{"num_key_value_heads": 9, "tie_word_embeddings": true, "init_std_qkv": 0.0144, "init_std_o": 0.0}
MLP neurons of a small language model. Each row is named by its layer, matrix (up: input weights) and neuron, and shows model dimensions 0-255. Each number is 128 + 32 x the weight over its row's rms, rounded and kept within 0 to 255. Numbers have three digits each.
After each neuron's rows, "fires on" lists the tokens most often at its 100 highest values on Wikipedia text that the model never trained on. A number after a token or word is its count.

L4.up1344:110150113175115138112141159084115153149149148100125179135077128099063143125125127131138163144129117136101029137155044109146197130137102163136093071112093131108013102054113088155141111097069174153148119043149128095108155037126093119166160135133126114107116181144135144136103159114129098111129114087177085099100116150097126150141151148126046184144121154148200156083150126130140170123146107149118150121155187149123127177104157111162151130119153086167126136138113151106096103156185132079166093094171098107122159184104098173130128147134188098129113148076118130111086105129169134152108135168120111139154140156174171118220110122108136101122182151154114180109195167141073175143032089152163152175116118058130173132171179102082154154134183107130133127171162133067104240140072133
fires on: " that" 48, " v" 8, " stated that" 4, " up" 4

L4.up297:158102167142123141113124087106142126086126169099182118157173148128106133126139111170141133124169128160104148163083173131153112138112118145144117154134064165115119111150086091121133185143161143101089116085139138113169089178182108158134127141220136075124144152157149116209150115131132106121128117070141159111110194093134168157184144160140030139123110114121150144087165114177079117159178163131145193132096115140107123134128094084146113169097115081120122163149118074137079145088146062153167148136183139146118105165099115162070095155150077064130113120112127093088137129174122087155116161146159163203125119103121105124099169154153130125128175148108126126212146110109157121112087102160160155125118146126126149157173151095180167113156082091092136117103179171141138105155106055
fires on: " K" 29, "K" 9, ", K" 6, " | K" 6, " named" 4, "a K" 4

L4.up141:147087127147127092126204095088132096080138154134140127105082105093128147157116083147119142094101122140133145081146127167124174152114145107099084143136088104137093073162060125148145128100170127116159135093109121055201111138164086176129163132149098112087161159061124102106106139183101199093113133147133147092108104154095055142071191031112160080179153055147121131153098127099129130131128176144082106173140099168130148151167115152108185091074131099150140130144067122088138082107162215154173088157141101115090096124095086142138093124157171143128151059154084132112159111148124107113130138151132090065145169113145112210171106140135146152148132133180070118094168221164124168126120120116089118077162207169077135127100152115149079105101138139129110054121115109107098157113084195
fires on: "r" 34, " Br" 14, " br" 12, "br" 8, "\n" 6, "- Br" 4

L4.up1629:129103133136136091135105162158103140089139157152130091124132122110162159104150135199028159141092176090152115168167152160200109091085123119163138187133082123135089186085111158131136165179128174161173202176149087125102144108079056192070187164116095102127109064156147150168095106109127128159125104152127098102086141128128165096206085115108097137100083115124138183091149127177096104153127132117106109134206155098104171098129168130099151086136168172139072186105128156108113140119072166142130109162131156158148166090115000141132075147152119087161130141123180085158100091153113143114154129129075129199110130154128183132170128158120132157152126098073117120105126099082117159085191141105119124216181101115123147112113113098142186165120150146106154123119121191122137156119085137
fires on: " D" 46, "-d" 6, " V" 6, " def" 5, " vary" 4, " J" 4

L4.up1865:135139039153142132072148078141108076115113109144128151172160149113178110170100101080161134180136148097118114120152179097188113138109121140137134190130116152196071138123087147135208117159087157142139104146111108123145157099138119136165142082108152126143173148152125140168165129097151095119200129069168127073138179173058083163146147120179074149116124160092110208118149126082137109190095227110046183094126085167074080162064130099115090150119116146165178111146133103149089129101125152113111164116057156179151155132146124168187119097154093163168114114148113122144155094123174126135141124203178072156152097115096150094147142164125147152060138112149153136124114098147134128134158161173136100130150123203165080168116149153180134104164146099139111111097142104155142169129101131
fires on: " any" 19, " each" 15, " I" 7, " \\" 6, " Each" 5, " every" 4

L4.up1570:059104167094135115186147150151146195121121115131189132120150213053109186159105170126077124129175141109131177083123131115061134111113093127158163086049116152176059157155107089054052159140166170127065141134116125107158064182076124125167129106147118114097084152110145182149098122147139096112117115104115158137133125135131078124155063145109070097131140098181161130094134131130094176065161104119068115135092096130132143082152128110181178155097111126121129165104140138085124148102173142199123092103138139126139106147137167103139115114121090155153116154132156110137163129141133149191157119095133096132145115126180062163149094103127098097121090106116192102179125078141119101148139066135111112100133098124108102138167174087046161104096159123174153100157114173147179158138143095
fires on: "." 28, " &" 11, "ia" 10, " Republic" 6, " State" 5, "y" 5

L4.up2289:068128108114081110114193139146175144154147150155104146149175152135143174088113190135169090153149153092166119162128160156174137146145144093153155143147116130138141067161131184119180100192103141091139130130142154078067218155169081205130148132119139103112139154103131150142157086062097104141195141100097128087155123158145109099115088102076073108113118115086130125055152090165090136107103147141101132135149156121103129129149107102151120062151111115201191113095110108102099139055101159165105087147119088087160175046089153151114131188127171092096189110149116104163142139072113129124117133136180131116218081160237101125117137073102122168086170145142104154135099107126160140146104131187137103138177093049136135090075117078104120149136157032148197112161169095146111180184128178
fires on: "F" 20, ", F" 10, " to f" 9, ", f" 8, " file" 5

L4.up589:098111092102123179184098112091124156125130141127113120131161130131154118109139140156183077084164138108142103148151113143114163132188131126114102094144096127094205166131197194085118104167118117119164066126137125161067090115132173181086155091106128186122160135105105136112137148135175082102146104151084086145146202046151076135189169161130113136110150135106129181142076094098166190118134157130116109111177171137198122116086118176163139162125109108201141077075157162099181145142075095086143180149093117183119197174099073118127105090128100123079163153090137110131147080120146130136162175149143166115100131137181082115142118133096154088162094123145109185113153187114092126183114099061145125102170148133167164184094168157105105181118143147205121114154172119141132201184157151
fires on: " H" 21, " on the" 16, " B" 9, "b" 4

L4.up585:179079137083157171178167162153168186164181117114145140076096124180091115205135108093099105175166102115161138085114182079175127127094121171199130141110080136137131113166133155106130147147124125143120142121149107203106137091100137125113055137089121161171194121169129086152155122123134166154180121119128178094098107109091094146103109102143092147108079088207105142114145064174210155164085112134148078164138120107113150157142164209153091147124121101160141182148095163155162166172144146099138149143141132150129131106180103091091159152086107064126131112157090102165140126145128115139159185124140080140141095151133157140063140107117147079139144107093130118136120159139132187178153143152129158097166126165169175154122075135114056149126092183108115086144102119115139049183132079
fires on: "\n\n" 54, ": \"" 11, "\n" 8, " / (" 6, " \"" 5

L4.up161:155077126112156086182116154142174170127188113124124138117138021082139188069110073102141125114145134165091150087105110146134121212151100090113097080106146128131086129197137155113133108117104122167165166137105095154166145157097142155058127155167098137163153113159161122127159163132109161101150128088149134088137137125150158103145141137079105091112131175105110135134120136107162154111081123124146119098136109087163156152113102134115090043089160173091086179097149138139152142107127175145119171168126089107162146067131105081176150158182091103154201146135181126132140139158135111119136114092182131075105112111154148169151090171092126139101142139077137140142152115134112109138181161149172140098088159183114107074120122168132120087099140121109089142113130029138243138167139139
fires on: "\n" 30, "ib" 19, "r" 5, "at" 4

L4.up425:075171106081095190116128188129054100126134174110121116064116172067068118113113120091131124212108141078149109182154180136041161125168183156121091077145152116104145125145061070183218113137117132181122102195168156138133155107112161146161097165174142114132151126180191112125205129101156118125099144169109122158124137121154124095117112081104112084163111167117124116083113081160106124115194093082134104109131141105161135153138147104114054144108108079174113135147127138096145129130132130189131104085099140092089081107105163148131102138138106163098105127105171117125183172153154177125126114132132088109139102104176132137115190126108124186068113149081142180094126133148107158215130142104091135133143137168181141175086196124062121147152065138134181089136122079117109110088147145
fires on: "or" 25, "h" 8, "in" 8, "c" 6, "il" 4